python train.py --hidden_size=640 --num_key_value_heads=1 --norm_place="pre" --positions="rope" --rope_theta=20600.0 --attn_scale=0.125 --init="uniform" --optimizer="adamw" --beta1=0.9 --weight_decay=0.3 --max_seq_len=512
MLP neurons of a small language model. Each row is named by its layer, matrix (gate and up: input weights) and neuron, and shows model dimensions 426-489. Each number is 128 + 32 x the weight over its row's rms, rounded and kept within 0 to 255. A neuron's up and down rows have the sign that makes its largest values positive.
A block is one neuron, or neurons of one layer that tend to fire together. After each block is what it responds to, as a language model described it from the Wikipedia text at the highest values.

L3.gate1849 [137 129 153  99 192 127 136 141 135 154 132 104  49 165 111 140 166 143 119 116  81 117  65 116 193 167  68  75 127  84 115 105  98 119 128 148 143 103 193 107  95 207  74  75 105 128 192 151 123 189 120 163 152 173 163 145  79 124 129 105 112 140 133 106]
L3.up1849 [ 96 142 129 121 132  83 149 120 150 131 161 184  47  68 150 149 124 165  89 106  88  61 123 148 156 158 111  48 152 145 115  81  61 174 181 118 147 120  85 144 130 116 121  79  75  83 150  85  74 131 202 195 182 134 162  54  65 126 181 123 133 209 147 181]
L3.gate2292 [129 153  71 123 149 106 135 103 143 135 158  89  86 143  55 111 138 138  90 118 162  80 161 143 131 192  98 132 110 160  92  70  48 169 106 114 147 115 121 162  93 127  83  78 159 143 127 108 172 130 139 184 149  99 155 110 108 177 158 137 145 123 130 138]
L3.up2292 [153  79 150 102 108 182 190 100 202 165 147 105  96  75 106 162 162 125  83 160 112  97 103 135 162 168 152 141 130  96 188  97 133  77 151 124 105 145 163 128 125 133  88 121 124 102 139 148 134 121 144 144 157 138 170  90  90  87  68 116 105 143 101 178]
Description: Digits or the space opening a number or code in technical, military, aviation and vehicle text, such as Rotax 916, MR-760, the 1 of 1943.

L5.gate723 [170  82 143 128 157 118 128 181 127 131  87 119 133 127 139  96 143 164 146 109 162 151 117 117 134  69 105  92 138 160 136  60 139 125 141 139 148 111 130 203 165 207 131 133 161 169 117 112 160 167 159 130 155  63 106 151 183 139  61 100  99 161 137 173]
L5.up723 [129  87 142 114 123  86 126 159  89 126 140 189 162 164 111 103 128 161 117 131 162 141 176 144 170 134 185 153 149 124  88  90 144 130 162 104  82 171  95  90 137 113 114  91 161 143  54 102 112 144 136 145 141 129 129 145  90 167 157 116 105 142 133 142]
L5.gate1252 [128 152 115 130 185 135  90 135  31  69 151 107 164 178 130 141  92 120  97 150 181 158 133 175 114  94  98 130 151  94 142 112 119 110 120 129 163  95  87 125 111 102 115 107  88 169 141 173 131 168 139 134 167 144  96 125 110 157 148  89 133 111 125 143]
L5.up1252 [132 128 101  70 155 109 111 158  69  77  51 160 142  94 147 133  75 203 138 138 165 165 143 117 168  95 135  94 140  81 154 170 141 161 165 110  70 123 124  98 116 150 169 142 117 163  92  47 112 161 169 124  99 102 182 162 182 121  59 171 104 113  93 101]
L5.gate1793 [127 195 163 208 121 152 185 165  80 115  90  92 138 133 112 151 171 112 132  76  86 117 185 142 106  42  94 130 108  95 142 116 109 145 165 132  81  67  95 178 171 210  91 131 125 121 126 117 127 123 137  74 132 100 103 142  83 157 209 140 150 131 135 141]
L5.up1793 [171  82 145 171  99 180 125 129 109  59 113 150 121 163 150  88 180  72  89 166  96 167 126 114  93 113  99 121 120 117 157  69 123 107 108 115 112 107 111 154 132  93  75 111  93 143 104  70 133  99 116 166 130 110 106  90 116  71 110 136 182  80 139 136]
L5.gate2046 [110 132 119 150 154 127 128 117 147 127 129 122 155 103  83 154 119 170 143 113 208 115 115  87 100 127 136 120 175 135 108  67 114  81 172  85 120 122 132 134  98 126 106 138 153 140 111 130 200  92 140 116 189 155 102  85 130 165 101 147 143 112 128 110]
L5.up2046 [154 157 111 161 192 137 128 143 103 116 157 118 103 122 188  82 107  81 145  74 104  95 134  83 135 171 120 124 158  92 129 164 144 122 160 120 136 138  81  89 127 116 141 112 109  94 160 123 112  85 124 100 116  80 109 187 145  86 173 131 119 154  99 100]
Description: Fires on word-piece tokens, chiefly a lone initial L/l after a quote, bracket or heading (l-ife, (L-ondon), and suffixes ending split nouns (-ation, -ure, -al).

L3.gate1279 [109 162 130 100 164 159 177 133 124 140 114 106 109  99 155  87 148 158 108 173 136 115 132 110 162 108 139  99 179 133 118 126 167 163 148 165 162 127 112  48 151 172  82 115 169 148 154 160 134 163 149 123 109 144  96 135  81 141  93 104 106 142 156  91]
L3.up1279 [144  84 123  77 113 190 119 137 146  16 169 206  52 156 104 137  89 121 166 116 135 151 140 164 154 159  98  91 125 109 116 141 142  83 121 141 158 115 140 188 113 109 121 179 130  69  91 137 109 127  98 104  47  69 133 133 141 117  71  53 137 166  75 113]
L3.gate1585 [101 172 144 125 100 109 123 173 126 126  89 138  65 113 153 144 129 161 166 108  40 160  90 170  93 197  86 122 151  83 135 150 154 169 159  99 160  91 171 152 135 189 156 158 156 124 106 169  97 143 133  95 100 122 149 125  99 146 149  87 151 193 141 135]
L3.up1585 [133 133 104 192 111  78 150 154 128 114 123 142  77  96 160  87 149  93 164 144 139  91 134 128 178 113 115  89 128 135 119 107 136 120 154 189  90 145 104 139  82 144 106  99  66 180 136 200  83 112 119 121 103 166 145 139 122 122 136  33 180 144 115 194]
Description: The en dash inside match scores such as 3–2 and 4–0, thousands commas or 000 within numbers, and mid-word name fragments in sports and election tables.

L4.gate198 [165 120 142  92 157 145  89 131 101 116 108 121 110 112 101 112 114 137 120 120 122 103 163 129  92 103  77 123 123 116 179 113 137 158 119 211 110  21 153 141 125 174 102 146  53 165 102 182 125 148  71 125 175 116 135 182 169  97  80 157 135  92 172 116]
L4.up198 [ 84 132 133 122 116  82 186 131 118 169 108 138 185  51 109 158 148 142 119 111 139 135  94 120 188 137 107 137 137  97  89 126 184  45 119 129 128 179 166 119 120 172  86 111 130 113 144 185 132 190 129 111 164 131 143 150 118 152  84 112 118 118 122 122]
L4.gate241 [162 193 115 113 133 144 101 124  95 103 147 133 185 168 124  63 144 155  85 151 158 103 127 170 103  71  78  85 147 106 133  77 108 158 182 161 136 140 160  97 108 147 121 143 142 126 126 135 125  76 200 118 169  96 153 101 191 154  59  89  79 103  99  89]
L4.up241 [107 166  90 101  43 152 128  68 111  95 133 118 191 136  89  93  76 102 117 154 148  90 119 132 127 113  94 150 153 109 151 131 140  95  89 200 111  81 146 123 128 174 115  87 117 129 133  83  96 121 128 154 202 148  91  78 146  57 154 130 137 115 171 155]
L4.gate828 [ 73 124 110 192 117  83 118  90 160 117  74 208 175 147 122 174 158 203 125 131  72 110 117  66 169 163 109  89 124 148 123  70 121  68  91 108 103  99 110 126 108 147  98 136 152  76 164 122 149  76 151  92 162 120 107 127 134 211 101 108  63 136 134  79]
L4.up828 [181 110 102 155 141  93 188  18 122 150  73 153 168 175 197 148 152 184 107 113 113 106 195  78 157 141  70 129 145 162 118 112 168  67 140 134 130 119 159  91  86 133 102 132 145 120  67 131 178  95 130 145 142 134  73 119 122 146 117 109 103 105 147 152]
L4.gate1080 [ 98 179 169 154 107  97 146 139 134 114 156 150 129 192 166 132 127 117 150 137  82 136  51 154 103 128 159 109 145 140 123 145 116 146 101 102 112  89 145 120 117 147 140 126 103  93 144 106 143  96 140 120 151  61 122 132  92 114  76  72  94 140 132 141]
L4.up1080 [119 108 111 154 101 106 134  89 130 118 175 138 104 139 125 140 126 102 116 129  69  85 101 133 133  75 154 122 117 197  69 157 152 161  99  70  80 136  95 100  92  74 177 120 179 132  94 153 146 116 143 101 111  74 102 173  86 115  86 154 118 139  64 108]
L4.gate1110 [114 156 180 120 111 153  92 144  93 127 125 105 124  97 105 102 141 138  93 137 119  83 114 135 166 130 127 174 159 110 129 166 149  92 111 169 111 100 110 147  87 136  87 147 144 149 115 135 142 105 112  84 121 124  54  96 198 166 122 138 163 119 121 127]
L4.up1110 [105 102 140 169 119 140 125 134 156 111 129 124 136 118 137 100 180 148 131 131 145 112 107 113 154 107 139 158 128 143 133 136 142 140 129 169 176 163 122 174 187 136  94 103 111 175 189 116  73 192 140 106 135 156 152  79 171 193 164 176 116 147  63 115]
L4.gate1843 [156 140  74 107 108 140 145 110 145 170 189 122  88 107 164 195 117 176  48 115  90 113 162 115 123 148 129  43 211 176 106 140 144 109 111 126 104 145  85 151 120 121 151 177 104 100 109 165  80 127 134  97 140 193 124  90 139 160 120  80  39 174 143 182]
L4.up1843 [107 130 101  86 113 150 179 124 138 132 112 159 203 179 163 114 105 140  90  97 134 134  57 140 143 143 145 106 167 180  90 152  81 106  97 125 120 125  63 142  73 123 119 140 129  51  75 143  93 137 203 139  91 106 132  57  95 142  78 171 115 149 192 190]
L4.gate1902 [100 130 168  81 115  93 104 122 117 123 126 154 125 123 119 100 175 120 133 148  92 101 120 112 182 104  65 126 120 178 122 147 167 160 170 113 143  74 142 115 136 126 142 155 100 159 135 150 108 151  78 109 160  84 134 104 166 149 121 105 114 152 145 135]
L4.up1902 [100 104 134  71 124 128 147 123 204 142  87 134 207 148 173 150 103 149 164 208 153  71 127 116 135  98 130 136 114 139 154 179 110 153 144 111 167 127 101 127 143 160 160 161 144 135 103 165 151 162  68 181  95 110  74  67 163 133 170 103 136 148 110 147]
L4.gate2274 [150 108 119 132 145 106  96 111 110  94 105 128 134 155 140 124 144 156 156 117 179 120 155 116 162 111  78  43 148 215 139  67  95 114 147 121 105 103  94 106 109 154 115  88 137 114 120 131 144 132  60 179 139 127 138 139  89 115  89  44 133 136 180 135]
L4.up2274 [100 179 138 144 183 105 105 155 124 182 134 189 136 167  84  92 137 193 127  86 106  60  90 118 140 191 187  99  85 158  69  79 145 110  93 166 106 143 147 120 152 169 171 146 183 137 153 131 149 161 124  56 137 111 160  47 112  90 127 168 211 147 118 190]
Description: Final word-piece completing a multi-piece word, most often "ine" as in submarine, marine, turbine, Constantine, plus vehicles, missiles.

L4.gate479 [119 129 125 119 155 142  82 149  93 203 145 136  77 117 136  77 163 170 149 116 165  84 136 123  79 152 151 100 146 129 125 123  42 146 166 177  94  88 129 189 182 141 148 137  88 139 152 101  95  89 143 123 107 155 119 123  98  87 149 122 123 134  98 148]
L4.up479 [132 119 138 121  96 150 179  99 133 129 114 133 171 177 115 128 122 148  89 111 157 138 151 115 179 104  47 108 117 155 110 134 178 109 118 115 178 151 139 146 120  67 115 146  84 185 110 120 182 127  78  75  96 154 135 140  59 119 116 129 170  66  89 100]
L4.gate800 [129 108 148 104 177 125 143 142  66 143 107 145 110  95 136 214 120  99 180 121 142 137 124 117 157 118 172 130  86 168  55 104 124 100 118 130 109  84  88  76 132 127 124 111 116 189 156 103  66 109 144  87 104  94 120 165 167 110 108 114  99 156 108 140]
L4.up800 [117 111 115 143 130 153  97 138  92 119 133 150 124 187 159 117 135  85 116 116 156 146  82 123 120 104 170 114  95 162 179 130 113 114 241 147 133 158 152 191  60 128 148 121 103 147 141 102 125 103 109 105  52 210  97 205  83  92 175 154 122 121  80 131]
L4.gate996 [155  72 120 139 119  94 108 120 115 125 122 119 152 141 153  99  57 106 113 130 113 182  91  91 155 100  84 143 145 151  97  39 157 187 120 182 132 151  93 116  61 103  80 156 151 105 132 165 106 125  91 119 101  90 130 144 133 145  49 154 100 175 158 163]
L4.up996 [118 165 107 113 140  79 113 136  72 116 190 117 152  99  98 153 133  99  58 119 173 126 109  39 155 148 174  82 162  86  97 126 139 117 136 137 149 196 105 128  82 199 135 118  65 149 133 142  56 156 175  74 136  91 117 169 158  64 109 105 154 147 134 138]
L4.gate1328 [132 123 167 126 109 152 112 128 127 170  89  99 114 164 117  91 113  90 131 126 155 136  60 109 126 142 161 109 156 107 132 114 124 107 142  77 124  93 136 161  84 157 167  99 136  89 116 170  88 156 127 138 106  45  84 147 186 142  53 102  98  89 171 140]
L4.up1328 [128 124  89 154 123 181 175 208 104  98 121  95 118 152  83  81 130  99 151 123 162 140  80  98 115 134 122 143 197 109 120 123 153  67 154  75 110 189 148  95 138 122 144 131  99 151  80 163 114 141 115 107 119 123 134 150 102 145 169 123 103 146 150 111]
L4.gate1441 [101  84 110  72 124 138 118 134 114 121 101 135 112 141 138  47 120 155 125  91 155  83 126 129 113 157 126 123  50 117 112 139 128 141 147 123 134 116  81 152 111 135 115 124 127 212 105 143  91 157  82 135 153  71 163 135 147 122  86 158 148  98 151 103]
L4.up1441 [143 158 181 144 139 177 159 129 187 160  64 126 135 143  89  92 140  94 157 127 141 136 124 117 172 120  99  96 168 108 148 143 154 101  58 141 139 117 110  91 150 153 169 179 121 104 103 191 134  86 168 120 156 170 134 187  95 156 140 139 128 159 153 116]
L4.gate1774 [ 95 132  94  76 117  99  82 125 162 115  98 129 114 187  76 185 152 195 128 107 108 131  93  95 126 146 153 160 100 191 179 112 127 139 134 149 162 140 182 123 110 146 111 104 163  97 127 145 126  72 159 221 141 116 118 188 180 155 119 134 189 111 129 199]
L4.up1774 [ 50  25  59 112 101 159 113 170 175  97 110 161  96 139 161 166 101 161  64 103 205 123 121 123 149  59 123 132 150  86 135 105 135 158 118  82 173 192 107 151  75 139  89 110 161 140 115 107 132 125 145 119  70 166 152 135 106 141  73 139 167  57 133 183]
L4.gate2206 [ 89 122 108 113 133  83 173  76  85 124  83 153 107 135 165 156 147  96 142 131 132 137  66 112 144 112 157 123 200  97 126 128  89 116  60 102  57 145 111 123 105 170  83 163  78 145  99 163 134 172 188  96 137 149 115 133 159 139 152 118 104 140 153 159]
L4.up2206 [175  97 135 106 101  82 128 164 140  99 148  98  92 122 134 104 114 123 100 157 140 124 118 114 116 169 179 128 135 133  87  81 155  73  86 140 151 139 173  94 106 109  90 124 115 177 151 126 143  45  77 116  77 116 129 166 114 179 115 116 106 126 121 121]
L4.gate2339 [142 122  98 169 144 143 159 115 131 186 120 124 133 131 176 109 148 176 151 110 124  66 182  96 142 158 109 108 167 134 169  73 167 152 145 113 110 152 138 103 133 121  99 118 103 180 126 144  96 147 117 112 116 100  82 144 138 139  86 106  81 145 107 112]
L4.up2339 [126 145 109 122 183 143 184 141 123 170  86  87 114 133 107 114 162 255 135 146 154 122  93  89 111 133 163 102 131  57 119 147 121 174 139  82 158 133 118 157 155 153 142 133 121 142 160 131  63  50 178 114 102 121 109 153 131 117  74 158 194 145 155 140]
Description: Thousands-separator commas in vote tables (189,791; 4,398), 's after pronouns (it's, he's), and word pieces following a single-letter token (N-ature, T-em-ple).

L4.gate75 [102  79 139 121 173 133 123 151  95 112 185 140 122 187 156  75 149 178 130 124 128 200 141 183 113  58 137 108 198  92 126 112 106  78 128  75 182  70 151 157  84 116 118  83 130 188  84 173 162 125 183 161 149  76 132  84  96 157 140 149 162  96  78 107]
L4.up75 [ 91  93 140 124 142 114 127 134 114 132 164  77 160 102 130 127 190 135  84 122 137 137 145 152 159 168 119 103 173 137  95  86 104  88 183 149 197 115 138 102 154 138 122  86 102 153  97 146 156 114  69 137 138 110 149 127 103  62 155 135 116  73 137 116]
L4.gate1773 [159  78  91 184 103 174  86 117  58 147  99 129  85 127 175 138  87 189 187 120 130 147 115 102 156 133 185 161 145 170 135 116  90 125 147 121 140 110 165 143  89 125 143 162 134  94 119 139  97 143 116  55 111 132 131 160 119 140 104  99 140 113 135 100]
L4.up1773 [108 203 103 152 187 140  80  97 101 145  82 139 105 167  80 176 157 111 122 185 118 180 112  90 189 111 137 124 164 122 161  90 101 102 111 205 168 103  82 142  50  89 158 195  57 102  91  70  57 103 130  95 132 142 141 150 120 189 141 193  97 144  73 150]
L4.gate1813 [192 141 128 120 107  87 121 165 164 138 120 131  90 125  74 110  97 155 108 104 166 218 114  89 182  71 141  88 130 136  80 113 120 154 161 131 109 109 107 133  93 110 144 118 107 155 124 111 170 118  98 144  82 153 109 163 137 165  99  76 112 107 144 153]
L4.up1813 [178 107 186 114 164 200  81 135 158 129 150 124 116 121 129 163 147  96 154 131 157 155 151 109  88 133  73  94 154 127 140 152  80 154  96 129 191 117 146 133 139 139 128 115 153  96 118 116 168  82  93 146  96 181  85 203 172  94 102 171 200 111 152 157]
L4.gate2033 [135 114 114 209 151 164 155  97 137  78 123 138 137 157 105 150 138  71 119  91 136 143 100 203  74 117 115  79 107 158 125  71  93 130 121 108 150 115 152 117  93 125 141 117 118 125  93 115 163 109  74 102 167 101  62 153 141 178  96 132 107 113 106 129]
L4.up2033 [139  83 138 184 116 123 136  62 145 142  71  74 149 123 156  93 122 120 102 146 175 165 117 156 148 131 128 158 205 130 116 142  46 144 151  74 166  83 115 120 156 125 183 128 166  91 141 147 102 144 156  37 104 128 146 154 172 121 108 184 122  95 111 125]
L4.gate2201 [141 135 136 123 140 125 160 140 151 127 166 122 134 134 118 153 178 146 122 106 128 106 166 147 141  73 115  47 113 126  96 101 103 172 117 102 130  86 148 101 129 157 158 151 105 156 144 163 121 120 172 163 146 125  65 150 128 121 203 112 113 138 133 103]
L4.up2201 [170 112 140 162 119  54 151 104 141 113 123 131 137 135 136 134  75  79 157 176 116 113  61 113 143 157 180 154 117 144  91 152 140 162 156  99 104 172 123 114  59 101 164 100 133 110 102 139 143 113 131 127 196 100 167 137 129 200  74 150  61 149 160 146]
L4.gate2284 [109 115 137 144 140 147  52 108 130  83 131 138 134 125  92 145 100 146  99 104 201 170 131 163 114 164 149 117 148 142  93 131 149  95  74 163 179 121 159  96 100 125 104 120  95 148 167 137 138  96 133 124 146 115 146 141 148 179 116 106 142  89 163 108]
L4.up2284 [134 102 160 106 103  89 150 137 113  89 157 155 146  98 140 132 143 124  38  96 183  91 141 182  94 161 174 123 141 131 132  92 107  88 164 111 146 143 114  98 161 122 122  97 150 172 160  81 180  81 169 152 130 112 140  97 133 157 154 144 131  99 111 141]
L4.gate2289 [155 154 201 159 164 221 118  93 123 130 189 106 136 109 212  91 115 214 148  63 139 154  84 174  72 146 148 120 139  95  84 116 125 131 162 105 203  95 132 110 166 162 153 106 159 142 105  73 117 115 132 185 139 102  97 105 128 164  87 131 175 137 115 120]
L4.up2289 [154 203  89 141  95 112  93  52  88 125 143 126 148  82 123 153 127 124  96  93 102 100 158 128 166 136 168  85 190 134  94 200 169 106 108 167  89 118  75 132  51 105 127 163 118  87 136 137 108 126 132  89  62 148  71 115 200  98 107  80 111 148 181 113]
L4.gate2492 [159  71 110  70 150 109 116 194 165 116 100 149 122 108 108 181 140 123 116 117 171 124 115 131 107  79 137 146 122 148 106 101  94 156 157  84 156 145 181 100 138 180 125 136 157 171 117 102 139 122 203 146  69 110  59 162 111 192 118  99 115 162 136 139]
L4.up2492 [167 147 136 119 184  59  98 146 157  92 148 125 132 127 111 123 144 164 153 160 143 103 196 161 109 136 121 107 175 117  81 149 175 104  98  62 154  92  48 117 119 115 135 146 157 159 134 166 171 154 148 123 130 104  92 141  48  92 151 114 123 103 137 108]
Description: Word-final suffix pieces that finish a longer word split into parts, mostly abstract nouns such as restor-ation, reconst-ruction, explos-ion, invest-ment.